Weights of a small transformer language model.
Size: width 768, 6 heads of 128 (3 for keys and values), MLP 3072 SiLU, vocabulary 16384, 129M parameters.
Architecture: RMSNorm before each block, rotary positions, no biases in attention or MLP.
Training: a variant of Muon for these matrices, 1215M tokens.
MLP neurons of a small language model. Each row is named by its layer, matrix (up: input weights) and neuron, and shows model dimensions 512-767. Each number is 128 + 32 x the weight over its row's rms, rounded and kept within 0 to 255. Numbers have three digits each.
A block is one neuron, or neurons of one layer that tend to fire together. Before each block is what it responds to, as a language model described it from the Wikipedia text at the highest values.

Middle or final word pieces of multi-token proper names and titles being repeated, e.g. Border-line, De S-oto, Xer-x-es, 515-0.
L8.up2026:140143154143107151108092125167095105119173110112060124151124066136101137149103151105118090144082120152154059197127152123133095126084115152172103151053065151101145170123101105175155124130083171127073085089158139171110175142158123072101091133086129183108125176152095124149104140145135123094143137139136095156112118079132181115130138106131139128074112162152076130098153107113138167139145187127077139159148121169129229138120174096165149177159170117114141099121137145157059125167111064123126140128111136104150120125109160072125108088124104102199122143142115127207150110112153140130167074132164098147126142119097173100132158105152146169071127203099129075132077178129126094076124119116129128086098180079125100137153092111159141149143155118162126168127129164161137156149106133

Final word-piece tokens that finish a word split into fragments, in names, tables and prose, such as Smy-th, Arm-ored, Hibern-ian, encounter-ed.
L2.up447:129102177111093079163031198097111140121097132139158070123163141173172114080137172127126138150145135120127131133124126097129118071118135094193131083137113099113085086136138146110067092130126121097046159121130138115111173138107113081158115121164118143142172096168085124059086115207122165152140131133157108151119140164175131071176093113112110147017097147102165134141103120158121158163143162114081128145142156130152104106138098168182123160138141217156122150161185117122149097101103070148152129147100123135190146140103088173187131111153065174107139095111132104170079112103138141134118144089123115097131117122105141134137169115128138120105075155144162101101142107130106165091112161123116162155124129115143070101144087116159111152175140123161103108122113165070125123110137060
L2.up832:192118130137105155097035086183123134159136111147124148092156123181114131158076160081103155181145105153131149150188198132145179115134142114156128090118097105064121113130084125130178141120159141138059140057151103109127188090053164076168118144161080179092122086110077166164145125173135163158127165097063151161145094128166151102082126131059058145158146117151091145139141137118144081177109132166148105182153116150111122131123107150161132139150107137115133113166144133125099130139119074167135147157089151122125153099067126068162126127132096117138118081171084113156105132082103141161124165127108117123122201138098143134128133114122192105224128178147153153113133170049045085118123143123079137126096180100152136095155078122190142140176125169167121103076163181122099092138120112
L2.up973:164144152085143129148093140108157149168121113134192128099136138133179187107105129094177162160135104142135109161131129148183136111125137162139188135165148189117106090127087139121145130107159146045124123113179170125118180101130177088114078145116120173115148141137101148164061114146125118187144140112150133074167135135096188137106187118125115112097073128150098155148163091144107117141092139146170151129212116111157099138132050068158120165094146134088155129195180121120107166139073079151139170167172165088130170099079179122166135167111044150100095112134168122085106162131094193135120110170126153115171190175095169105087120198194137152167147152073144091133091150060142170128157137136083185109102131155135168088099115118068112117158152133135142146094143163102130055198109103
L2.up1278:113137140139126110171071073148132094143082136139111156084103117146187118147111129064127108139123122152100139168131121105133168119134140108147109040078087134142102103100103167101142174157130109101110168093161120121072106162082164134171079174137120149065155142152124105136151150090134172159129063109125078173063098159113092093096142134067119176092131153110116113114099114133124100143188182168127102158173065151131094111099150116113157094167112100119081125133134116087144119115185098089078139182109139127166140087040131103141085113197127113128144100159164136125139131138170140094063154137139076156204187146136132134144141121110165067120123187105094149056130127168107142128124146094100150148089014170067122109091101123150134159139087179148066091084132185107078065136096157
L2.up1611:112130124101095126072095086135160152133135080125119130167161149152127135162133085157135147073098156109094165175097145166141086145104185121136131177132113115117102106137181097166145131187115139169189139098118145154141145151127115153116099066134111100157106149162143068100126134081093116077119104108120050120145134092153096081104127124158143072099164079115154124164099109114133073106165159142120140165176133154093116126140138096168078130136168125163120043119137104084157151075206146113113084148124088162157149115187093089124141094093119099097121114129069158155151132189087164140127104147148150161028131087101146119126077175138136118136155099150132126159082084175125157134152113139180114163144153116074105127124141121130141078081116134089130120102147169167165139138074150
L2.up1730:122111126062146123159151120153154096155184115145172131170132153138178121091164097153140024155139153082141081152126151141108118145106047123133079142132182043101147137151099134181125120045154111092115148095169192135149115145112135125135183165142151134130113081106106118118143114159148133129185140129124085166088138147108116116107115154136130114073132136125092123121119154145149095100155114142126071143145160162113129206134190136192106161062141126132067158117139114114104079142138036124134081115152157152172106162066109151155142107114125204098078149161138122131106119118107115140112176151135160146108155097060122089111143127132145127125163125142128141109131150199100059101160169104108171183141187099112080103140096143121128127184124109128137104114119114109120148101178125
L2.up1763:160154092098099100106101115150113155131149100119075130116156089079118142102097154149103117124199190146183111129131161099166131142176129144115111086116150068107144126161099099161131164107108154112134098120174100098101155116120135167167115087147193163088109185167080144061164085176116152194120139178113103126102152162152135138070138132091051132124122142099200063099135128066126152202131154172147140155145129136146101083099105133130178128131069204112111093141160134103135120140082097104122124188139147101199100123103093132142108110163089095105088127089077111143159189121118156133127175144111116124123165153144094059088101100075151075063103098092170128085138166100141145128160141126139153138073118108162144148121146126152074169119129157130135114055105119097098138145144148
L2.up2183:218164105168170153135091100182162166156122107168161113130110080106174133154113124129142128157211116141093110137127206092079146147130178090121132121112084119131197049102111178168144152136088175116143103111158166111156122101135142078173109123131152144116143154107119170120094134176081131195122144130070147131176111110124166081107128192107141213091133109159090137062146115120131112142152100150140103190136101113142080155126145062181136133123135103065104107166145101149149097144126076191129070130138092142133151080098094158119120043116087134150148106163119092140069159116126119168134146135153100106075097122087145171126145131121157094183159130127120116068124202031087169131164129186064088143156150131139113118138110129132085092147135180105096133084127128115163055113145093
L2.up2268:211150104100162147144069072144173145188152086122154069131085135161164177165103123078118107138144115127098107148134129172148165100087105103142104167154143092120076120103087153115132131119135142117113157111170145134117175140087163085129111135083110147068113113077081096192094140157123143167121138086135120095083149084155178099132159192129097151083130107152076142148143065144124081192126200124126121112106121113129099140153092108113112122139119167094180123180118108068103115141127099135124145167127165109106137104073101059136140127107042141124090031172130149140124114098112171106095138174067075151117195120070110095091126139110217165154147202106079122146126180122160150160160169094080113117073129114129144078119098099130116100162166110166104128108145155086132086174098163
L2.up2356:242190074148117141127137145197165164146109020140148083156165101145223089149108095102128114126179116135135093110158154115084155158148121064166115136167117097113189122128156143103171045153118127132164124086135176120133152119126101136134105113107144155120114095129136101167134110122122156134191075137169132122090106085096158089073158178105137134123085127149096087122112097132118112098104192134139151170132089096160093101097081112152157119107155197135163152185154141121126150133123089118131121158137130142084161090156101131145137138102072184166102081189107112152125162136126185128140128178130082178057141096082146115072123113131152106156179152111179094127160181106125178076157132165141126094099105130114172115117121150162108129096142187163150087074162109101112129143126134
L2.up2377:163224101072138138196113193127186112157137115105136030143092126153221113104108116137129172118132153139139067118088129124155181125153131133180122119114163112104199210063070133102130120172124156117075145136141102124148157146152122080121165175114081135089104063126125143188140112174159169146152103095088134131159161087088149133114152141115122165144131167167114084099137120130125141173095152146097099140151141141125142135108095086199138134108124162091161123128111072109120108113159080130133111166117124171131171075131157064124154123115087156167157054123157118127138128138119140208143168122111108128136219173155163150106117132125192120128136139154150075129105197164110135102158208175136147171050154109119172132122136128147120141211093142122134137163123125056114144147139098
L2.up2534:136150147107142133119153128097127112150162149169137151141166129133175143165108102091113107110104169094078086186100136138164117150112097155138111157100096099086133159182104135130164118094186176108067119093106131197099115088159151132136117109158171160153124214185120146119118104147105135124127062089143160151115125120124162156083113175102096087085125092169143131174170100111099087151153179154123101072164079128085113183152148072043102161059136159123190076255108148140156115100118082136130120154140153109121185126118159119124128139125109143146116076102094220106131102118134164202085109156087101140144128154193163090134050117134122129126114157079182089093163141111096096155159124148106100125083154102142094150052083120070083131101132119135148078115089081135147100132139170
L2.up2851:168069121121164113177112094161180145141105133109153146120044172087117091128086146157107118095085119145143157143108188115116118143118139095140105096135109157109086139113108164146147138026169079138082087160158205137174155120105144139215098146147138136139111119140088140136178118116058174108152085111139164085187107142140122090127151137128198159061127107122163148091103155115119091153124071130145123100166125132068226167125153110128143124194125152081121146108156141188111136110142138157099128161125125102170139143102104124123149114116097126141133102150104126145119098126154198082155130101053119103083149098112115102144131100104115131121100150127107121163121171051116129113160132149074134156206127128106162116149133102088124110178146111124107117121138153152137154160103156
L2.up2884:124083178087118126112163162139152183082074067151089149115148064135125103084151133145173163121106169101137145068130095134098143105115153074129166162095131134074138149105128120131125141139112125135105160096137144111056134094148130105115114082143146092126072133212155121124101122152106094129161140136160113168120122100170179192076130088099152102116128156076106136161098137138154185135105170133107121152110129120174146151108157092162144156109158122073165078115081165122148129071237153197109164135120138114090128107113142134127084133167170169110156115145162162120135074154116094093200098112127172162075167075121062109105155106164099148088132160132121073108128082106142133159160122135153098150150134121144112136125116170095101172166049159107134085142159177136151092138135172
L2.up2925:182174118095133116129097100152139117154102121152162153097072118144141144165093165137089101153101148122091087129151195145134164126133104104169110103161100069084093141190102169115176131095099113103125098129131129083139132129113179098163168156125157156078123105143121110142141106156092133187131076111149115144106172083116135105076202177104091149104126120122111127086081112158106082147118119175155108179164117139118120177064120111160201144124132218072158174190153147143133113121170108105111071138157106107131128108118081113197122102111105153111077071088115159075139123094181163148132180184108121190063214161104124117102139130129165098102159142108122099091160130128139159144195138112072131124115186139091101096119092084110118151123156120193106124092122166101154120129102135
L2.up3063:142092176145119088131111111145090070106083109141095101110163145147097174202107186145103111157102131113130086172082143121163139091126090116137146150118112082092089130105087164087159167107124129077068092133141142123118147125104222092167149099114163219076185145138106172141178065220143113151089089136111135105132114108156144120146130148145084109075119064097144124098136083128092137164142042099208127133141125087149147104096116121093150110165066139168107123156162149128139145116110135137152096152116135052141175169107130094142122062161096134062147096163140192097103128111099129071132147145134085138115187132153171115131116083112116144128110139132171084139140135133138093153145160139100174170167122127089075117156109141159080110158148151134073138112105161112172102131099136

Final word piece that completes a multi-token surname or other proper name, as in Cumm-ings, McG-overn, Aberde-en.
L3.up865:137149136118112170103111090149159157109137200149160064139122146109118127135179177064175114085126149069130052104173146131137119116163147145186130125094164109102162176118133076125108084150146147160129139143112175113077117126114181091121148161120114081093136085073116070135137100100057094115090148103163129152102092136105144106115099183099082140160177184125150153157159150132078159095119125144081166088077128061172114082120118120121140122119175105058126076148091131187134066151120119136158171117128112219144126151111115141122135110175089156137168145107101117131135157160139128132082074085159139166111137106103158098138132157079139065114124111147152118220144064110166112128133089123119098090162045130105099108128122072110122175155102146109125098094103111138080163114196154
L3.up954:129111151059111179155176152129108153101128097146128115140150144095201135115172129145113142116136135109075149161126146040146100148142104090190107111117145151112104128110093089104100098142128102108191074110156157137079142117124109061140128148111126093147181134106138139130068101176068096156141123155113147160067109090119055162122108128074190157103233168097141096117156102066180168096106168145102098145081154105164118094144148105182120114129102073100093122106123198148079090177098162144168107139126108133136122179104144081101108149158089159133112136081177167168159095139126154166045072101157121093133174098082142095134099158055104116167118084149149077169135075146072144142155121136140142168190068166172093110116107116129175202100097138121102119139132122124113123086121112
L3.up1170:141160150152117190131174156087132127086094150115143172124117180089155173156153162072156126123109097133147137115146155079079095113164157119177112121139152114078209179146125105175146162186118161112131118128075113138087111149120128077119162138132128091167099161120179105136139136126074121137111132147135111113111174152122115093121092099107144110167153154169120119140169107178148114203131138160124100103056154028122166084125141115117118126133171126119144105146073173193082159133097090146142131140074132169145066130147101098111134129077083117143073113112122135125129116115138122144088116096136178143119157090096195102197167105086115064160114094150113128131143100171102174111130079071132123064106138113098100154114162076123112155127081146105098192189127108161125147149140070
L3.up1678:135167158093093124118041148150141155105104160115164098145135144105191154141157093157128137101181131097097123177097144106095151131146146115150150124105152065083128147142084081135115149164114161071078147186106158123095104165103134106162166159114079078151185101068148159083100100047097124144121107126089190135072141120143119163092122144108109185131155196130084117141184099121141109114156126113149135129172116142105099105151117150134130069092129159087096105163168112173135055131148131165144159149113073184159140147097112122141158073126129192154125122146144168160161166145124123209145150158165161123113164106079155178173157095087142079101117085125163140102149077127116115099096069135135110090119112175147111109109083092144117150146140104161134067094123147134122146113160061

Closing word-piece that completes a multi-token word, mostly proper names of places and people, as in Valuejols, Korosten, Oltenia, Desrochers.
L8.up1945:100114097183106124173126143068168140143142140199147143153125131071102121112135090124130039129139106208163147088110133097164105156122126112091097085138080113154081105090141148206154163137087135100198173135101098131088126142133174131080114144098133053157154112152140156134100099188122140097119148163150095112158151191137174111065125126122125126087154132150121109145090129079134109192074109062124144148155094176156140070147113137140166151145147117104113106108094088128062120151163125138142116141129132145067112117105154074131054071109117190117136161157174137126126112138078117190160125123156141063147092131194171136138105104167120132110124119114172141145146113108076185148144145155141119116120141145148142078095131131149106145084075103120121161145155122127113154114098083

Final subword piece that completes a word split across tokens in encyclopedic prose, e.g. encamp-ed, predecess-ors, Mos-que, set up.
L3.up519:171179170178151142148142043118152205103097138142109099141159151149144135117123082121145134114109084207100112146126119112121083102122135070131101126167171138183139140144095051080111112092065140095169216132132131181110169100182156111190127141128122057159096099079100128126071131157149144135115128111103109109102134157123096150079121100080110048111081072132055177105159102173192093125104136116131104122142109138134164145120148061096156161141125127043124156191107148140135099108093093099144147114169097206132118153150140130114137138152111105117040107205111148136128091123110197137073152127134084118095099124176090106111137142060098143162155119106128154137148107098146130141078135095142124125170129087140138179089107153114133098150121120116111142089089142108150165173096121
L3.up917:126123041139135064135127154089139119119171095102153107116114162184143141112097135147186079162107107165189126161052163144090151150174127131084164145147136104166147168085128143158128135143150183128114100113120102136121092091128109156149120120172109150120122161098140081097100125086092110122147163134136142115144127155077118182113127125111171104145158102124074129104102191127150160116079148132122173082166167102100116168105133117141146161084087088124195153122172108102111121090132083105088087105101081138113130208187145107082124124059137230162179115105166141127153104124143126131130123078135102120121107117104120143100124071099163148165123135125103108199105168171085137174118034199121160130138130107184149134118141135119157127186129202134145126107133126125161140159093091
L3.up935:153098124114176185154082106111149172191145128125064189120134178140136155110054116138088070099098095077184146113104166086119148111161167103115101133178131105125183122110125119149118119110104174103148093069173118098132140099161155129177138199178118152182165136110118134139160124145120105124127074157190088139129143166081162118108125084173108181134119099129087126145150163132153175150165151132151154115187143116171135164164133106113111095143115145109179144162166138146167161105112101122091124168158141140083164150182114120167108132183123140092094070146142110135104177134123105162121095096115103136115181153127116119145105113130126154114182154132112108187160150166078149129132085209134119092178135177116163119164161082235128133132116085111142110076088193168168179158147052
L3.up1126:164146142146084157100137081148148099097109195130115103201143152154105092163093114117148068146064121176102110115155090116154116164097128112157122171123127179148106063143082149154159082135146117147122115112170106053168117085145140185064159104132135129048160142142136107087198095074100184109057189118159100106130150135121134118121079144144136124185076121141125088131195089089081092179142123120098168145130165108048144129138132115137039146106182082168125110184156149056105159151134136150105108092118140093074103120133164171109110137124106134135139097171132162158099127098140148145091138122071191104103113184132171154178125137217075108097148157127122140187094102163127128127153159118170096121134119121145129126128128146182105076131135113129091186146058119100163115135081110

Closing subword pieces that finish a word split into several tokens, mostly proper names and places, e.g. Atl-as, Peab-ody, Nanj-ing.
L2.up203:164136048112141142088118168082103140136106116132098110120131151138185068091159133164128082061252140131104120109174165102136185160113153068110084118138115137123179128131136187159058125187126149114122071164129148090138115183083146142133129090092139169124139219165091111167154144159157128194163109099128115122195097143159107105130163103152123172126119131179075082134146112099075119150138114193164154104114160106114173063126118061171162165125128118130082140116178156167102103113135157118201050151150112166141144130149127193135148106114137171150189129102139100136143113124170153178085097172072110180141137027170177147157098106146090109127120089150150145094155134078080149074100074171181102150165128153136148160140144144119095087109127194173097109104114105131086122073156025
L2.up562:124180140101108166102123087100122178150106149145161155157096128159181092149169112078095101107138121141073130164187130139116146101100103107153132175136101158081127123177062113143122152115041132119152085109136148116078133174119134148099163103119124111140160156146095087154111144108112126160153143179230120155134147104123135120099081110114221086129195159129112119155106122110077095124118189065172114108130089068121160093115125119120133079127162199130136079098136125124141147125133097143169138112111035162153162142139119067158138140155144107138113133124158125091139114167139054107080097142154142118163167152119137099093158190145193114179115108103144140201114122115069151124105122136143118120143126114188133120167127145120175110136134099101111118125139129155148105134095142
L2.up694:124181123103148113162160119125108099197092096131076171119146162125130173128114119093149172166145131172203065143140132143090214133153125109140083164118165180146198104149100177132164181142125216119142107148065114157125175159110161181121116095096130142127137171130136133179161132142163181133128096101126155110168077147059151157113198096101108116130075123109111090116182153177115120100128104117114190180090188142076114105093168076106122134145125046144100103125138098113132126103133154073191095159148100152071112123143111109078124110123123083142137116150116152102175117175092141162164116093137092108133152129076094120151043098099152093166141132115135119162134144145121175085149149096136131103128123142151147115109160162126154173133149144166036173125148095199121165145136104
L2.up1006:101136134100125099189097123104087150111081091123164139114123137136144124108127110119107108148147098150103182125154148109159110114144137115133131111119162085097159144153144122093116144127087155111165082108073119109114170137136101098081157101135120144128129126074152140144147113088126119149129092171072160109029131134143096138124154134150208123137191116086143146067069091111108077090143153183158125131110133116092124097107187078113111181110131178093127143120069152137125142086181092121129155137113131082132086045112133217120098147094152102160116085141116100141146128120139125128150158132132100146132183117112171125132127168166083130141086082110168071033076108163084127127143111122085102122099154187148053118090051139201164100142098135130122113165095054136103168107175099
L2.up1383:098107118115097132110111149111129123135184113155124074113081130156179164181118134137098122158115138138103152123125144107111134109103159164149189115138134155121111139092131091158131134153080108141172099138181070117128135117103114100115096111206099149152130132120068108147092154142097122105172161104159116122214143105135139117155089114155199103097163141134109186110178174133106131159119120144089171136148075115096095108135174137145252133141110145115157155095067083153091144182123146101147073114127095156114142165154144163142167187167100166148138166136175098084102085081154111134153043070171106135135087148086124142176173120109096146131090134126137091126104090164081115125184153183151168158133163107151144107113120126064073126110086172069175138133119097120171068167186066
L2.up1452:143150160129126047127122185074139134150129133132144082137178217171198194153145105143176158135071073106089121138137140077129164211105127102172174158091131120112156147114135117119155116131163121095089150136165155133132131159151145067125142110118071145142168093157138182143146153147169097133127070050107174126082119115117160105119138150115158091139116159159122082113202155107155143145126144138160108152122152112105151173162173119174153148102143114084155152180152100211132071165132104173153154120152121087193174145083127146083146122082102185146087163129113107120087192177126174113126130143153121159109166173046129099122110154045158165157131129129088110087166065087088137100113151115128158109114139133168155065083141159148137095094100155123143118114106175174139126130174063
L2.up1710:141108126144160089113091157048168109114130161118156134175195151118218114074080159110118146096106126170109166143135084126151070114141108192159145131092143136195151158117040180119124165136079101086139138123145150132074110129119171084143120164145163137104118147153109106115124132136126153155119150119091148045121111126184202100103114134165143197117131146101143117130099174100092098159100153108057054166133134155136144111114149104156088166097117084102184136130126111096132147120127085129114129115133133114129120112130174102024155153114146079134129079083097073143132155126141131093142134150133140088068152116152121131117138146112088057128130159131152112170113163160118129155185128064127088101118169116148141107172132134178162159164168113137122155126176126122141149128189127
L2.up1930:107129067154093130080156112159144108084149158113141117143154145079078152094105133169103099163130148064093132076125125147136118133149153114077162104164134127108111172154138109146162127131157180177140147127111088060121096037096132182149142112160076151125127141082120137128151044125117117125187171108059072121163087135123093126110114155075157208102047179091074161146149149117186169054149105143117141132125196118126081156139139127126114230081172090169079126121122149133121147112146177143147165103140152131085133145148160118132103157139210122117159092125098080131183141155186112162160119127151101100069158170145184088134041158075112126104106108089140087118100150225133107123151120133117119129183123098147085116132091140160127128166111111126168091064052166114124152169204108
L2.up2053:068172115097167125147157089160156163174113126131140116135123119109118133123155117084148129097111073158140204146153169096101082115137142127150195110066069196116086152150124124175124182145065147123155152175161166078160090102177112112066179106101134081141166124132130112137150131167083071148072162175191141171091147084146139131125171104121142082105164138143115098201106170120128069100137150174167113127112076074128166056129158067157130084076118105092147153123123068087132157088062129095110148146137057115169136117180123166152132163135154090083059173144145137110162131122185142107060109132165122100167092120144109113156112153157137120139109122086085156131117115139104127112156110096124144131124140087158091133105106110152170139164116126129120127173136113139139137157109154
L2.up2242:120174164169112160160115126096173132105123159112121187173129077138160140117066164098123105120145135113117132136101138105110116132115154186138103112163171126151156161140085148180134150131131155152088082177105089167082148149090169170094096059067073119215109139088138173146109180119106222071120132141126124115141159124098093173145128071087137154148109128096137109157147101172110125105139095118094127146071111149108120087150135134144133087155122059116129159103112128184139171137141155110113131155163111108161152161081126088138162096118112150171126114121133133158115138119148108153138092134135126126135122053150128125170090116141107124095146114141130134138176135125108123155156101107166075106122131112202122084093143131128145125123116088166079148104149132147111156132166102
L2.up2376:110127091102082126145137075114125137156173088106157094109087079149129160158156145119095096145113139097170092097160145143124159152104135134063127130106198085155169131091126088128157139090088143074145111105099197145113144134086143107108140100163139095197140126172132128134134133086182138183181174133124117174139117098103129161086033120125171107107135114114078117143081119107122139115121073085146171131142158191144136097094152085104155139120112131088078086061184089130108162144105096136083146146114129115130155113108163083137061113158119087166102174161090109169112179140105101082126091055124130147169105149124137208154143145134087069125168088151141129158111139106056129123148145165152139123222068172168147113144124118120091154144113091141151105081126077123101168091148066
L2.up2613:091092110112106110142134169119063103130102140104112125143179117156092125149073105143160180091160159178153166153130164127172148144129104159128081114115156163110185133148137135079144187151106122117089097146199170130133172126157105102090107088154104170133140113148074118194123102154127125109141078105110155153135129128179173131092087095054135143146192135161150157131139095084155118129151057113116185124171095182119084065119118114115127190072154164128124140138144150145099147110077097148147167154181162095156197099081137155183165087180052078124143162118085148114131144127102101144157163131129109101145121068155127112134098101106067157087074089160165090047150120142128153155105181110152130113135153118140093141146093116103133148121115154133163122100097110163054153150133138
L2.up2686:105100103160093126130106164130123118152128128141164132178179161128116168146164189078105077114091206169118144185125134132177084116136141177149182139110135112122051100118083106133133116124149098132110106050107072148082106131123167127166084089135170168148246216123096111102097108168152155200072046144101101141119099163119150103072154140162141111108139133158124089173129136120103130186112168147087140107104179100093096126160145130073086119105160079072088118136179097103125193138126092192164166127104100077146144103092122167072092141158125127099133096160084151206093181131141139142175127179102151148120176163077095110125121106106147113105129161079114110126103172073139091132145077052125161118135160090149124097074083111143143142078132165083080125066129108135118161156131139
L2.up2759:149115046193085201084083155094140187112109140139154176196089122142146153107156132100113104127034080153147180126203159141181143130071150149113165128157110084136155107135114149152121145112110187111156088112095126119156188126065076073104161102164166081123137140152107126152097104140149157210106131142147138138143117081152168080155111115096154122109194082130133150174122154084076100152177079153173085098107143129082139066124083140164183116127138174125176166101088106151124143179084159079117105155187117130128124206099108158224104146122160198160080151165127146147162108116123094138126105143125174136122149150128112125073134135122078119148204156069102118110087134134126091143074107114123123077157132105181103079090155122172125108139166179089102166091155153142104068179076141
L2.up2982:120136103155206181144132124110216106074156121094134087092153116118150136105159095120109070137171145157169062156142121187167116133137135118200128109139118075072129160091141152097147176151148121178123100127142162166153113116071156160104111112128134179114164133186129126161120098175213148192172123108130122137123123107123138086098111149132119207064144118150179110087115131048046125139103155193162121064129101135123119094112084106124159152122117130082142087140194133153147183103130161121128163137147068182124215080135150152148161155141099156137143062150111125130069099116155134153110111149094170135153165120115198157103169121140143174104093114100133124135104139109129138149135085100110085090085117122163074145136058165131110078152182137128107142143132131130137150110126098
L2.up3008:172155073161139074169098123122133149122066076085163110084129094180166100157068086168080140154141114144134076199141118166099124151183129079141185101099133112090140109096121154079126164175139143069154095096171136157202185122093165144114145120111126135136103140120046153181105130086126136191155150065121152146105092132150132146126128155159165139132197122150112142187102109112112087112140135122085140146156115082173170081080193130149086171109125174114146098104172137122102137033130082135146118140120078133105153095122145149158153101092095126177126176160100068142092146168198179116150121156118082096113170138160157092128167108141195142159146138127157124158090149169057175060153101154117124117085111089122120140153132106117106105163184184091087124078144103090119139111149015